MLP neurons of a small language model. Each row is named by its layer, matrix (gate and up: input weights; down: output weights) and neuron, and shows model dimensions 0-127. Each number is 500 + 25 x the weight over its row's rms, rounded and kept within 0 to 999. Numbers have three digits each. A neuron's up and down rows have the sign that makes its largest values positive.
Before each neuron's rows, "fires on" lists the tokens most often at its 100 highest values on Wikipedia text that the model never trained on. A number after a token or word is its count.

fires on: "9" 30, "%" 23, "age" 7, "hold" 6
L3.gate330:471538510532503519460508497485513530484502495506471455564568507520514473512508491508538504460499517489545468462503523475488474542522481522535486485491528505506517487514473443548496491491488478489516492499530501487504521478441482462501499490508540520506494512552482475479529535508484509488539479477476474503502455480507487497489444497483455546454502516534496519529516489482469495500498
L3.up330:515508507513468435485530468519514464526507479450502504508521505515503521524498511469510483469515501503502489454483500499510512553481532521499503459506501505478509517535514489500457461489512521508527537523481465481480538532458548453475509475544509523518515498508492483522543468475510503503463463469491501488476518492530504517479467484510475501487514537547517428523522451497458518465504
L3.down330:483539480514497499488496467498513535495488473497491517487529475516517458502498511496486503438498515504477495498514486478480495438506465512500468508505518548483466489503439474528489494503501551528461496473516504504496502483456462542471512482494465506493482478537502507484485499502455484450520485496495478520495479460518486521501501505507483503525507531511497525476489498541499488476534

fires on: "\n" 68, " (" 20, "1" 9
L3.gate83:512486546495488462496532517470490512525501486494485545510518486506482477534520483508486498494491532477555501501507539495487480495534450503499481438535501491499519487529559517535497518508519511509495501440504469487510522520484483481500543494468515514523527551501438500486545500501437478511525512504498514509476449517503493501436486521487506491496490516512483494516499556460487451476507
L3.up83:484511496509515488522527533484499467526459491510514496503511506495499543503550493490495511522512474534550513525496519444532473531494449495494536471537503502498481537488537454524472531537506486507542491444526531510441516499505492519516509505485533463473555562505491514485524488495491492488514534464489524516457436503532499492538484522453523485493471507485498495514474523520497506493536
L3.down83:488500491548541453520480495535534478487540504493487518465524503490471516455498518494490524513489491450528483515458522503485502489428457508514508482529491508511492503517453485476494506535478525474511512511496526423508497494529570507527510501470454496469413502534500537505490507532497493567484498523463493501467467492459528524490480458478514497512491508546494498534478482529501462510479

fires on: "0" 24, "born" 15, "ics" 12, "et" 6, " November" 5
L3.gate32:540518471451491495491546464460546471455468459511536476528483509490504499494522495503522532486523526486536462480504503493471452516504470467532490499498505546500462503520510493509507465466473502505472546519507501537518498449506517536499467490534479481540476493480541486463521532533539532495489520479490485496488510508511486531501535480508503521490502493514530477498527522505484488501497
L3.up32:485459509475459481530497544517500487476479462497517507506470456528489491493502503496469464492513487490489522440502489483468542511462479467440444465459455474515476493508483551506526454529514525503505502526524509474496476458521480505462451527425502531532529483488495498520457525541496500494515456512493498503495496509484520500522496526504509514501490456487518517530486483524531513505494
L3.down32:564501489440467487468530518466502478496465507481514479518514495477541473498495502499516498484533512520540482495489544517471513477467521443512486471449511527459496513489480503516471501442515463522499496521481491497503509459481490531494484502494521514590476484464503489487510507503521519495499498467477455498492513502520509542506529526494495490482498486523501523510507528509495507505507

fires on: " \"" 43, " about" 7, " La" 7, " a" 6, "t" 5
L4.gate196:467485533496491486521475514525472486453514507526494493492511522494499497507475480475486481473523498529471571489509499471462497516466513489522487512505518439470517546534517544516517497519462525530500519510530479513526474499480466495457496497496515502518465466513484499503496520515512541536540495514497511498502535533543516465509492529479501506527469436509535531516528442461561526492488
L4.up196:504474507465482485532473499485501500515539499467509459482496544511468512502502501505521499431501525520469541532490437504496524486497495452476497546494512464502520471438466502512513501508499509489492512474513493480480484494522524501521495512480450480503494482498473558522512501542532522504529498538453513483463514497504491470496500539499493469525501505466502527481441487459520487497501
L4.down196:517475515484509495486500517474500482514530509484506476519502518501478506517518487510512491504513490595495503526474452536519503507515494479497472492487481456524511472477489489530506525474540508490476472489541535506504470481528503506496459501494484459495471503471490550502491474526527517506480488502481482496470498500482492460482469539503499472502506505475483510469472490485472485486502

fires on: "7" 25, "9" 22, "3" 12, "2" 9, " over" 8, "0" 8
L3.gate495:519485553541470508487499483508523522534528549492495501463492508520481480487484505516525478464498513464473508463507460503520517492489450495529487498435495523497474492483464486514494448517453547521509488468503465509565497481486482480433508435504515534464506456515530495490498510473517491532503457497497497510524503510489517487488484486461477462511482459498521520502501475496502482493472
L3.up495:558507515526502494464507481512523504450494476498503476526517497493518511516517497512495475510491532538532493486517519474508518469486507468495521492510481482550498453509484506560481498496495494536507499465540540498502552534483484508517480507506499482460479527500503485509517483465481488493535435535484522459499451483472459463474510520435518477502499503502515486515512497481437464504502
L3.down495:512444523502461495456468512503481522516478513550495473516465502462495477519466493466495444503498483469501463495493443486513479499523546436538499484483506523496483478460491496500484498500508554522510490502508489505459487469495487512514503483555511496492510506482509511509484480489568471548493479464531448513513479483514506438521519489535502508485478522501483494502460496493511487558485

fires on: "1" 100
L3.gate19:482491478474461510485496491484499516526503485484512542479461498478533503450498515500465522480504493530538499534513536504507529472510481506521512471492519487516487511518477510500517553460498526480479514510554469511502490520461507450496476495526456490530523508521471506485503460505496510513514490526521496510492507516486530463479480520504497482456484505535446498493539537479532480486528
L3.up19:454495511512501519491517471466512506507491530465517467496431517509504489479511496513474471518503506498521491521509512510466458460521557509529511468523530529466525483494537498499475487524522487455522531463493471537522525514507548516555483456536514526532478504507485496447505471490502482516514480497514488480488495478518470509475506506520494519505490506524523520501508526488492427489466
L3.down19:482512531500536487502461499514473506522529506517496443500524475460481501495481477510509486523477468507498514502529514495489506503468508497514516513497511498470530514497521462482468501521498463488557523492513496493530540534529520497507534452520513485506498513466484488478482442508472478523482478424516549535514517516518461524505488487517526503523513552473546519467523517464521460519454

fires on: "0" 33, "ks" 7, "ies" 6, "ant" 4, "9" 4
L7.gate446:561503554504495483537514513541525483492514496522491493533491509481526468496453487515504496524561525507464531539499527539491508473512537450459553502461446521525492498481499536496508490509487497486468473478506516502497496457436517484516512496490499488496538458536472492452486489517515516505478472494521517505460499518472443503580502507522557540542489538505515507489507517506497462487509
L7.up446:453526497521473475496485518490505565513465471508485513482514530498427516502495455481529462513522531534510525532487507508529548493506496498498444512507477528508523530528462472494512527467508447507517507510540507514435530495543571487498484502551495534523522495499523496500499518492522466496557470533506494488513496478505490488489517486539517528473505527498488564492503503487523503494500
L7.down446:497494515451489512518525486462502445446524503513516450531491472488482514466510544483494497488458485466464470502523499495493472495481469499554523561521533488479456494502528493510522545484476563512480495482499494469515472506498482535480514546473502464500479473464488479567494478474528486504487508474485514511523526493480512508531464507465446454481488478509492458503493502474500495548503

fires on: " /" 14, "p" 11, " %" 9, "ification" 8, " at" 8, "0" 5
L2.gate246:511510508471491450511506511494497493511507519510506478502467520460486469482496533506469495480482505460508522524506504507566502502531456520530492479499520514504507524478525493507489423488491531513509475476520437483528515505495493471463485458488502541532526461492506525517514531417511487542498503484474507500489532473522514529468511517492484494472512459462524496524499536496493525509508
L2.up246:482474450495492478478483500520474540472485527529518535494442494499512512475479512514497545497512504511486572527443486486479541521497525465494490502498476516519548501468508534479477489496516518521473509528527498480502519519507500444476493491466502521551502477493477527509484471477558504511458469513509487457552490497465475497501511499504545504545534476491495515506520505509487506513496
L2.down246:523449446484476516474520524463474532503498472513497526519434529522483486478498492505512529485505510521497527509507519498477510491524531506484520540486465491496513514515537555497538534458473492486486483504512471505504514536509558488532539545509527559485530484511477499480503498521504471504489474523546480458527475491482482504496494498479463468509483510513535478524524493517501504476514

fires on: " Dr" 27, " dr" 26, " str" 17, " br" 13, " cr" 6, " arr" 4
L4.gate307:495459515477503487484528544496497479510552503509500543466505504518551507481477480518477507521485538487495463509480471518498467526478463536519502536501474475490499503494519517477519502498507505475491517462511458511508504497541474576479495551467511507547482510514534506537498524524475519497485489464496514551509487512523558509486468482515521515519502463533482454500539509491511447487536
L4.up307:510457553498509515510525550468519524527550516516500514488535529521513475506470493522489476511504460473500457456493489507532473501459497534477526489458468474482519536536495477502513499502485480491510487481547494491482523468471496495482506539464456484490497478520558458487492501501478436526494556476485514495503470502514534500504509486506506524511513458516500458460540465488517526488504
L4.down307:499461539498513537461526519469503506516572499509527507492513516509528479515484504500491481512507511477481464491469478487538496496491505527507524528437448493495507480518482489499470492508463498494511501452529474503488556488503478488521488533489448507491509509515514496484513481474464451521473539466458505504490490511530505499474479485524510525494498470483485476533516497485533473486525

fires on: "-" 38, "–" 19, "0" 13, " " 6, "." 4
L9.gate359:534497492490501507511543508482553521500529532526481504497443464538511498543487508518499500469514536456466507481489486489479552484500489524461443507538503519496472469524526504510551496530507531480529458489523507474475484488518461443500480509499507500460496528503536464448481569482499512488535467531539458503489466509506528503459459523480458486520512519516532485513520494533512492476514
L9.up359:514507503471466489524490477501459498433494517508505531486530507523493505504481538510535484527447537493464506478516537488501506464526463517467477497513520507528465486500516524537502520502473482507530534557514468536488476492512527536499502465470487523473451494508539503535482529458503481549525492492552466509505526493508502538531477472514493512489545507553531518526481472525488514510484
L9.down359:506501544476550517470542514468510504521527511462524509571444490463475518479510485454511506496537477503505502507520488500496476497488500485481494515484508480528551459480490463492456514506500486495522526462491436500518505529531520512515528494564501500497531477523518507499503508531496471497461520505466565507514498517492485522521514500523464500492487538492547470524476503551505528519490

fires on: " Bar" 28, " Car" 13, "ar" 11, " bl" 11, " car" 9, "ity" 7
L6.gate316:502478513451490460464520537489500492496491494447511539492500505484487484465513515495521529525467446515494482538560524472492491511494504514508500534496522479518497553495493503453476538505509481500458482555498479501473506505538522503500504526520516507535524516430556536562501475497475489503501450505499504553470518465520510489514485520528495486535514517506519481523552488537466463501518
L6.up316:522490547504491485509532490485507458507471481486502519526536497470470488498483461509519475522565512498516546515520534482518482481473524482458524489489493455503494499516529508492456496516523483525484509463476471464527518488520540482470549515504518451498478473533473520502456457461483504538495510517532479492508465474492428498465511518544485524498470460564493526492510489489493496482497
L6.down316:485456559493483513500513528491465463450466510476512539511479519492509521491492487459501461519512493473519535491512538475554504514498471512484491562488519476517549481505521467458482550497497514507484490474505479537494534490525523484533508510532494458503556511489510543505506495468476525503486492484506482497488514471480461507472460529485521518493475451503505517477455470484494511506518

fires on: "ad" 17, "an" 15, "i" 13, "and" 10, "y" 9, "1" 7
L6.gate282:503493493466511474527498497481509481543493443498482543513498475514514510504471492471474425481515523476527495484497532512532495551523512496488505474472509480477514533503529511510522497535463506485572521459550525519489523450458493516510454499502505470516528498489499511482535460516478501542534503481490461451496531505495472465498489543495512485499503502506456470510529534513492524504489
L6.up282:521510457518436478510504509515493502517503540470551526525499510503463476512499489518482515442512508507523522514502481517492487529494526480520490512500544518482522495483531493471490536483464491500526518524501501531497454495496515505515518486515529476491484525533515524499480550544500499456496453482500529455470464449457538477525505525454492527440485520512508495497507509547513487519526
L6.down282:462509487476506477515499481466495475486559479514490451483521549550489537490497503497494479514489465436459536462509509494511500462476459528499532509504501500527478527476442464491462487495508486497485464485468473526470553473520478494491492482493515489504524474539498487541534515483483504445502544513538452506524541483492462510481518446490479490497508540501515519485534451493495489508521

fires on: "er" 42, "ary" 6, "ist" 6, "ter" 5, "ect" 5
L10.gate13:497537501500505536531479516477526497501494522528448488504504520506507508477496452501493474500508479481556488481495515534506502507517529523516452506513502473508530523549482537517514495530525512488499490458467549525517460465478488487478525530468508495542536508502498460517478499522484520496512405509476480463516485538492546514453475486489563513498516519459513477507550540511492474486502
L10.up13:497501528499483477537468468489510495502528484511495487496510496469513521518503500503527519551513522505516523511508487503478507488495508468526462501511504517568500553500514493513480476527523498498464494486497537490471462479510510519532459468498505433528487523487515471494565489519523523497530478490504454480475487477476502447469449508554528474527466499467493491508560529492497524535518
L10.down13:449448509459503527497516489501508518499492496507464476507486495434494552503495471525506525546507524499511474513512498518470496486517526509538473491502501502526514499506452471560514510522490514441481509484527501515466482459525502506492451491479501479489496522488492465522526521506518513545483465489467466499512507485501490455473447520516527485515497501504492525506519538502533469503484

fires on: "%" 19, " Party" 13, " •" 11, "hold" 10, " count" 7
L3.gate61:511518489485501542498507484510499488462508481528503473487509500495484527521501487515468516487545515469536451506464500503506467569498543535492524445490502516526505512533478455515527512513517524526522466488491469504505525485487539520524510471575503506516511548513553493502503489508497478531544489459552496512495499497488513473494500484483478533481542502505473498548495496472513494492497
L3.up61:492489517486481538457497482516510516455495502485504455511524505463502489523496514517523549523477549548501478513518454495466516503474492518506501489450487498509501500498464489457512428507478491475501495551467485500498487508475509507498486499492523523534482543530511501556480509449496519495467467509466499518490490518487524472474505483512488471479513483472491502581494503502428496469495
L3.down61:497522485474488507511464517561462532525502459526524508478453517488486512493511482538518543479528514529491483538485490507500484476525458501502514523471519533557495493479460483496492509481523487497519498468491514495497461526470459480483520463543442529551554514514512503526477493479484499438526516506482469490495503517482514506496528517516486507466490515423486538527502471480520507520517

fires on: "," 47, "1" 11, "o" 7, "5" 6, "4" 5
L10.gate150:479497541475462506544488477510536527491494487528486531579494499498489488524514498507501507497476511459523511498509557478521469499494469485522516462450509510516542469503489499503507476518542492487491523504532485478496537467457444518506479502501470488538538533492454505442514525550455474540458515492482460495485480515471467496488467529474498492496508473540491481556480507479487511521496
L10.up150:445486500504449492530488494521517528484506483506501502539451515541500465482468495526510512475478492486497494446470500465546492494556509465501441481530553530491489449539486485542494482500476450478512526517494550481525520509519511513538491493543547491469502534506485456505550507472521477511512523511512500527464451468510463491499497537496489515470512507463516480486453478529449475493479
L10.down150:507492507512501484493506490502522453497552487499507454536504515527489478495502508500473511534478459452510525477474472499502515496534532483497504450501527483471522451546480511485533472495526527508552519463481478525495508489475527471490502465513468492513471513495527484504477511495463483489538490528515516506516502496508434520471536509479477507529471468500521496519474458477511461509468

fires on: "ad" 29, "un" 14, "it" 13, "est" 12, "and" 5
L6.gate164:495495472501489452531507498474505491528461496504538448486501517489487530499510510479482482495520517457543477531476532547540485524505503527539542508470468498491554490449528498527533495482479523494504465499526513515463470457497541520494467483476481494510468493497482528499521444522494490524527500448500513463478467490480491468513505523495507528521492550509504495498517513489507547535503
L6.up164:534498512489486435509496505502558509502473501498539518486475510484527515494468443486530465502497454508535495509510511478534498542535504474498496469459488480494490508505521525471522487465502522489503510528533518480512529510492538483460509489529510511549454509468484506553506487501483498505506485520491524467500515422497481486471511510466526487496477496469512523474517481503504482526499
L6.down164:464513506531468478498530478473474521488525532494513485528528510511522488444497533542476504521517489490548488506525530533508472480480478513483504503512518452494493522509456473487489473473495518513486532465498498492501529490488459495505488466503472513519500490507454540494495538471514506518509496476548507515500480503517492492529523449478473513518534529552496488465498516487507505494442

fires on: " ar" 19, " tr" 18, "ars" 9, " Ar" 9, " did" 8
L3.gate296:537489516484492440489513483480469482525472509478539492466513505501478517509509477464527491477473505571530486472488523499510471528487553497515495533467515508486464508521489533532487540491528498511502533486503519494506517482478532518438471495479490499503504501490529529546524454475520512511507489509500509495474465497491490490493502502537505511540477470542559469488494486478547452549512
L3.up296:523542458454517523523489493470484476498528497501509533499539491544535511511510450505461485529560493513503520543521498547515470507512557522495530474530476457516534496527510483491504525479515417457519500453515486536494538462531500506522505507486487469536495522501484517527534508561497519489488463501496499507436518526543539521513507495537518516483516528493511486467488481447521518503541
L3.down296:529510481474504526508490473491510476502550477488534520530482497542521511487519463517491509490527523510511515493508461526484501518504513466502535507513476487491527512509521471485536517475501451470469498492538524553515527460509546507514480502497513518529493526489472483504517498520485497496476519512491482465486479498518546537547489527514542528485505503529497508468526499461485506489507

fires on: "ing" 15, "ip" 9, "ed" 9, "ory" 8, ":" 8, " of" 8
L6.gate405:525470480466538487506508501491511480505512541518538517474528509514494509503484482495460464524531505471521485510500455471527488513513536492510486489469496477462455524528464529484512424512520496525492468525536501546484499522477556564515460506511490529463492548494516512476485491465481529539489477510493519474493464496527505462509497511473541504484502517501545534487495499566487535503478
L6.up405:528489544523465483496495505523494505439493518443526482532565539492476506504505460492486498501510518479487467530489494490531481504482502458477502490519497497491491522485513541499467474529483541538507507495497497460517480448494482485505507510498476544507505455479492512538496551531498465526522526523494507479527446513464501483507485460526495539470555525493512499448512458506571472485538
L6.down405:500510470510510518521470546488508497500549543514525530550501526496533464496473495486482478469490469497530495480485501527522515506522491472508520508520455517435480524546490520493490515446489443537524492532510499552482488467489516506465501483499482511476483491485493491471477509501494500520509485529512491473497435491516533452544502506503491535489489499520568496515483520510498539509450

fires on: "9" 42, "ary" 10, " of" 8, "0" 6, "ter" 6, "ont" 5
L7.gate157:553506513471522505502476487487499478494496482516520516497521500508547481487494481522520514501536461493505489476455515484524499481498507506491494483478499483495493507501513531518478483496476501510483491476486510505451493480460446511489448544433486512477558500501492473513531548525550501486439478502521488515481525479467483509494490538463568493546556459498490496480539517540509502428500
L7.up157:495514472482494485527492558463507497481538493482532539485500498522511487490526431493530499522509466524502499454530518466555503456495481533473495489461481509469504515526502525477517538530548529478439506499490499519506477521518518521490473487504506460494539483477510487497467517475525492475498511518491482528445484489495511483492552463510528522464485484512497491530522476490484507517490
L7.down157:520523495513485513466493504459474509457517529501489483436504516481537485483535480482473490517493493517487492460533527506479508470473493489507508553498498433464500503419542500494532504482496521522481521520484452485487528511487492499445548552522529472505518489481518490494484480500481485506484483482553480510486496513532513490495497445470509529472512467521491483535492490500509479511553

fires on: "ed" 25, "ing" 18, "s" 6, "-" 5, "ps" 4, "ance" 4
L7.gate262:539527531498505465529488470467478553519471497506480509526478469539494479505496509494523495483519452494481505483491498527454535477482495507506499558513499537497532472470529548508486471475515481512514521526474486447498503474503456472488495480498515474553483515490513496485501531486499488496499487527518531530497519548496479472485429491476460471500473537478481499469507508529498493520533
L7.up262:553496487479549504532498504530473519513460475533507503481511473528535483472488500447480546497552475521520507496484479493504460553515489553518501476480496501563470549522521495542519452511483497478539513464489442473505538532499485510535445522511493546528500517454493517481519482497547506507520482461454533482538506487459469489490487497507494509500494490529447473529494551524509471481476
L7.down262:499549483489490494502504512456539509506532531507513502497507493481479506500507530507525502499457520513485497514500466478524573533479509519514511495502528511491517500450505525545476498477471535547498520508520518508489457504488515524463540486513499497462524461556476490542466482494472480523482485511511483448514455474546565511505522507505501534490517505465549512468522505489525530518507

fires on: ":" 46, " a" 32, "y" 6
L3.gate170:531446533494471535523509562528527437464530498502525502485510474513494487484453460468501441549495495492488536536517478468532496511538486489480513506505495499483479532489499504511470514479496491535498488509506474523515477522497467538463483495489490517468501467514510513491462497532537500516477490539480537514523515503538488468532492515515524539486437492516492516483504495524463488496514
L3.up170:510487585535506471504524482497524502528502487500530523491543501479449504481482440513492509487515520529494512518457453543524498519470497499467500504498523496490523541532520567528509509492498518546488480486514546481495507495484465488555513496491508524517519539503456518522516494547525490500542470549505515498521501539500501460485443508521510524509488472491542516504486483509514476512523
L3.down170:540484531502493510484490523474566478506525529472531492511470501505536466473505524460487473537467484540479494509530494465472516499568473466509510499482468525487481523453482468512482519489526494497545510494539532499486472478535546503472510511481491498517474496520491484491488499543527523476499469501472510514492516486517515477513479544514489548489436493519497494491523497519459475496489

fires on: "9" 22, "s" 13, "ing" 12, "es" 9, "g" 7, "le" 7
L9.gate322:496530516505486511550498506537537501523519509490463503504505491533478504511506521514473542486526535487519494445503517519455462478469492485542493512522517484529484503520515527540519509519487512502495504533511514471544515437485492484563530537509511532484480472515539513460477470552522509472543497519460508476536495517517494453463476510512489520521489513479532489517495506534493476528523
L9.up322:522509505524522514458485469506491527496494560469517482512517527486514484474513496497487508520463503506508479514484517536456559531504473473506483503557539533540500532524532494554492510538468465509526523525495440482486490485489513506559481460493506489493564508514498512475499454480471503490460501469458494532502481515489543439493543530505499512481480504546499518473490539528534496482481
L9.down322:426507507531518489437543477456502509556508510492480506454479489497494513525513516492504510474494493521497447499466505494489524531521513497529475495476531458524492534469450504499484494502457492496542518511538495517455437524474454516483530525490508491526497489465527482531530493458504502508490515474510463451495527516465508506468474491513505465497514500462518479504482514528510524468519

fires on: " Dr" 19, " str" 17, " br" 15, " dr" 13, "br" 10, " Br" 9
L4.gate148:511459564492440494482546492489541500539501491484459509481513533509473528496482500465526514503513508516508520486463455463488507492460484502485479431472477486515494553543499511511508506496492561506477463455537473491496502466538504504503456459511507483528505548527476535498503498527497473552491522515508485472543463560511531481470454512482494509489498463514523497506505512466531493509516
L4.up148:490479495548493488503511506505505485567540514517486516473469483517447497529501513512479474527471503513436553527449460491555457494496500530528503516478465542514502528507480514493495493523472490480524495506519482490552514484512469483525509490492427534497494502532529520539510506503510484479477484495461490474504518521468502473491515472491513501529516470468462463489462502514464489512477
L4.down148:504508506518470517501533515478519525552526489512473502495481474509432508489490508497484483519493487519455537524481488490548468521503506531508486499489445528521508517540492540487532515499490488482525489487531465527537527510548481495511501506493490535488518535497527500529510495503494461491456500468481458461506492481487528489477501459497527475512551467488442481499482502513482469493470

fires on: "," 42, " and" 34, "–" 8, "0" 4
L10.gate479:519478504510478541492465480516490517553504475516475499497502506513447496482506503498509475505462502495454489446462471479514539504485483465487523472468515469512507507490543505482526474509471552464530539494515480507485479522494519518528535506518498519487504529457525484491453485501463510477540498506504489509530494460510476481487476499513438488520495510500531500502483469508480446516485
L10.up479:497493509520487578462517484497532461503493478450512480517529455500503473493461477470530446513490530511468518471495506476485523481506502522478485520491514527508534514512520485470496531505501448476513513522459472528484484507516478483448518503471472534465514485474500517533466520492510464555488497499507480468473523486535486511512515473473505512519483512502538477518449458523524491517440
L10.down479:541477510492512534505505503469505481461516502478516499528519497485533500498473515538455511524557528493459517476493441448480544486489467510510511532507510509492548527487486459507492548499487462495523479518456474483486478536513531500463506528486482511510481480477483474540507493521499485564519520477476513479494549500515482515547516514489509449492491544512514512487464481489510496458507

fires on: "0" 41, "1" 6, "s" 5, "ation" 5, "-" 5, "D" 4
L3.gate395:521491502516498464489513465514501500537458483526531475548489555491517514523515494516515510538518512504535486451510511470496524471496556527486503486488536530479580494519502492467505430522493445501463526464516496475481531448534477485473481473530485514505457529529491531471519460506458496492483434512506480507497500468493514519498500505466473452526480527511547486504481497477490560492505
L3.up395:518516473489495535516542482529482524482449541508510484480495485528509494513494541499517465544493520459518450484497508489502456488521493514472529461501490507528473463499482427521495470486506494471544505529507490486464538487474489477499440504510482487496484491516543494427555505473530535501477514464516451477496521444501472521487497481523495461508497489518520484519480492453500549482509
L3.down395:508505514515504513483505514509550480504529521481502531492493487509494519487501490499478524449483519498507533500519513496521554499490483500481459514489498524508489513464502489508514552483431526526476478491484526508477490537486555493513501535475466499526545507534500482479495491552527516498508506525474535475510479474533538510549531530503497482484556506440453500505524515536483439503546

fires on: "1" 42, "2" 19, ")" 16, " " 12
L4.gate61:475466491474477498529509524514496519501513522535483512546551513515504498486478508499487529507502541492537526494462495485529527508501485494499462462572524494488482527524469508510507544515511503488489490476515559504510477500536487531491529488494512471487533477505471534517504500507501447532481523492502495505540460539542503452553495516503507497511529479509478535524540515478477496455511
L4.up61:485483458501527536517470474484476498502453526499516475533465505463502524493475532522483478514509521431470533487483479471524498486530518493500509506498489524497483458483532450502495485468513478479529467446480525524485519508502518518530513491510526510489536501497519508449537525505497492493477512456501480512509485472519461508521539510472529459502525527473464510495497548508443512505509
L4.down61:514528532532510492508467513477461466488502480482489460500443501433510537493474539479519498532500467476462502511529500505511500478468519514491567517482521520490509472452524495489484474520473502523520504512525466490516528494460514468529462518490493504485493530497522461512518499495480546500534485489507520495503507485480474526440527481496544491495473530485523445495478481537512492536516

fires on: "1" 93
L3.gate146:473537523467517459522489472489534529520445496482533540588475491530538508530485480523537509507499517531497514489491504436488493487507531492497481506508531514492480482547535537468508474507518506504513502494533487490516522487476486496461500497453490505518539495519498507472481490483463477514544509485500505480506502462500487477499494508551476484482504501543468516536486530484513503526502
L3.up146:440486517509486482476467462450480535486517525495512504500453490524509503491487494523516464488490514453543529498464499479497491441513538534500510478486556491487498498503511503484531497536506476495519532389492505544519507518460520554477495475449515504493552515518449520477513450466504504505501498486477503506472485494519487459486522493510495474521500515496496496493508532496489482474493
L3.down146:516491502545523529495482517497487499456585499511466433440489488447507525503495515493468469514471466439512468518476519526509529492487497517516519463516490497516503513473475469509502504483497508489496452516515486508494479495524487465503479500508507499474497513493472524489532464521520493472440490497507489541509522495495523533499499492436538498535462509513501505487506478489488492453491

fires on: "g" 28, "ister" 26, "ary" 10, "air" 10, "ist" 5
L7.gate264:544499528464508507512514528489458535491477470550505531478459529488490530545489512502502490521537478499524478494507492512453445469497502464533483481479548513516489534527497505505538501517548493500502475517518506532546497442463469472529453487495527503506502475448476512481506498441474509513517488517496506500517515508513503519490496475487474474494480515510521517454507572488485552504465
L7.up264:482532483478489484508528503483475478478488524461467515485479534462460476474512486483500513549519488488526532500517504450554489486490510468509532475494470510469481531529515493526497504493547481511495472496494529516448512517478511530519487487512503445511512495510446493509548500528482520505516455499496481486472492517480507513461522457518558479491463488527514532516532527496491478500473
L7.down264:452497496495462489525534507486497522518477535544517483502464479462519496466540482513491529522482528496513514485476539482484448482480483495504500497457493513569514523538460475536511546504498523514472522490449510529484486448516486525523504480508494487525473517486550470524491533502474508507482513506520484493484520485518471518518504474519481491480485538519512511485501529464496527473504

fires on: "9" 47, " over" 14, " against" 11, "ball" 6, " which" 4
L3.gate242:535453491527517504425486465517532498468519487502505477500503477520538490541491495492486501490498524535498440458519467460489525521474485463521510553482520505536449509476468488545507514471494524535495496540524531482548518494443491475497498486485473494464483515509471491500459511510464513544516454488509520503506466479486474509509494472461481497532500483521546481459523502472518510481483
L3.up242:484465544520425505518497506499507544468533512485499454522523506461508530480501532504518527481468562465513478465494505503489501504491477466488498495508510505488509473499509481524501425534499524494503528489491473512553484525490512499514462485489507530499495482466489495536525489450509495500522471508522469490512480543496491467471458512472489473497519490516522501513497476470477465523511
L3.down242:520459529510483500510494492527513509494521508523487479541520512477478534486486509487450508513489516522538496518474509515513520529515517458526515489492483505496502487496522481494480485503534540542531524488475485472512446487509452470490485520507539494526498510487540460489489472463544466485479475480527436497555532486510480436507466523508468503486509499516488523492489470531515503523517

fires on: "=" 19, ":" 12, " dec" 8, " n" 8, " le" 6
L2.gate420:494488496530501507484531495543496450486500512489490475479563500535468545488534531473513460535503537480493487491480504502497506507493463505501520475486508504513468490495510488536487491540514515478535470504530475494539470475538477480471471473468531521499466530505501544501473504454522516511484577510484472505508545472549471532488480516473554505504509464517510492519496485508467497490513
L2.up420:531501562507493483505552469514486531508503499493432500487549482527444496511488491504533495467492519451489487485518488535532493522466472478507486461470478490509455541525506508524506477506517508531493473494478506494554455501475501545482517502498528497455519508493495483482439506525473468511527515544480521534509477500494498496510417493526522540472484484504512505492440482548470516523470
L2.down420:498521490469504477520520501506482465517517487574504520464548480488518520486497516476500540495503480485495430505476501523476508497488480494524534484499521476511471502541473531497487464517506459491502538497491520534552529472509516527468506550486485488463478506463481523500501480462512480491509519491529487484486464490535542478506498545513513500503494503494483514527478507528487475533487

fires on: "9" 33, "av" 11, " Gen" 9, "0" 9, " per" 8, "," 7
L4.gate428:536527478500512476484544493474519468493496521505511499492499484486489507487495463488543502502522508493497493454493537428488456542509537488478508464493507511532523492499494498486495474494513502486517517440509504490458512496451503527513480491443476473444473527489517479454525499478528529491506507503477435464480500418514475530504478513476478540506485500533505517477499483501520490502492
L4.up428:484466480494510500532501537482510418507503530483525499434505532471488494488524523517526511517494496541465486496495484488500508528525530496477511470524501482540507505497555469485513519479512514496501498465539517510481466499510524505474536493520490492494560533490503475523502514504506493519516492505508474499511513479486484495501522476489523500514496492510520473494484516528527444458508
L4.down428:485508513474511499503527497465508507506542530494543472474490520499524494481515468483507495492494485520526504493518499459512468500510506517480478507482511476483498524495548511485485499491515492520522531462506517447522504477521446515513466547478485524485493478435525475497508489516525502479515531507474474482491432533513521557502513479482486522512542520494505473481542486492484512547499

fires on: "an" 15, "ed" 10, "o" 9, "en" 8, "s" 7, "ad" 6
L9.gate354:498530500480526451469487495537519537524488507510513503486472508496492476538471516513507526470543466513497497485464489497525504522472501435505492511521514517527506483451522519518535469485501506523503516479482467497521542490488475507488472507523505507492558476520516478462501485508534450518519459503491515520478477457467463465487483519514451460550475483462453533478445537526473489496502
L9.up354:488484507500485508486489501539520516487461464523460459487530537516479492477506524498530497508496515491540504500480442492461499493481513499512519468485478541489521536512493475487520430516476499520516495527486512465529461459542552475500513522522519515500444474502507484502510439547506491517520505526513497512475472553500491517492523482521498505508503565478480512500518513494517519499492
L9.down354:529539526521531470522509498462519470501490526497523513473514499466488513476500504465515477522452533499476490509534502478509478510503472491515498503478490461533482494507521548495430534510507496476490436476475463482480498505477483495487519493484491494520478518481451514489475526471485512502478521479498507500549490453528496470526505531509497471449514485504526464458528479480523446572498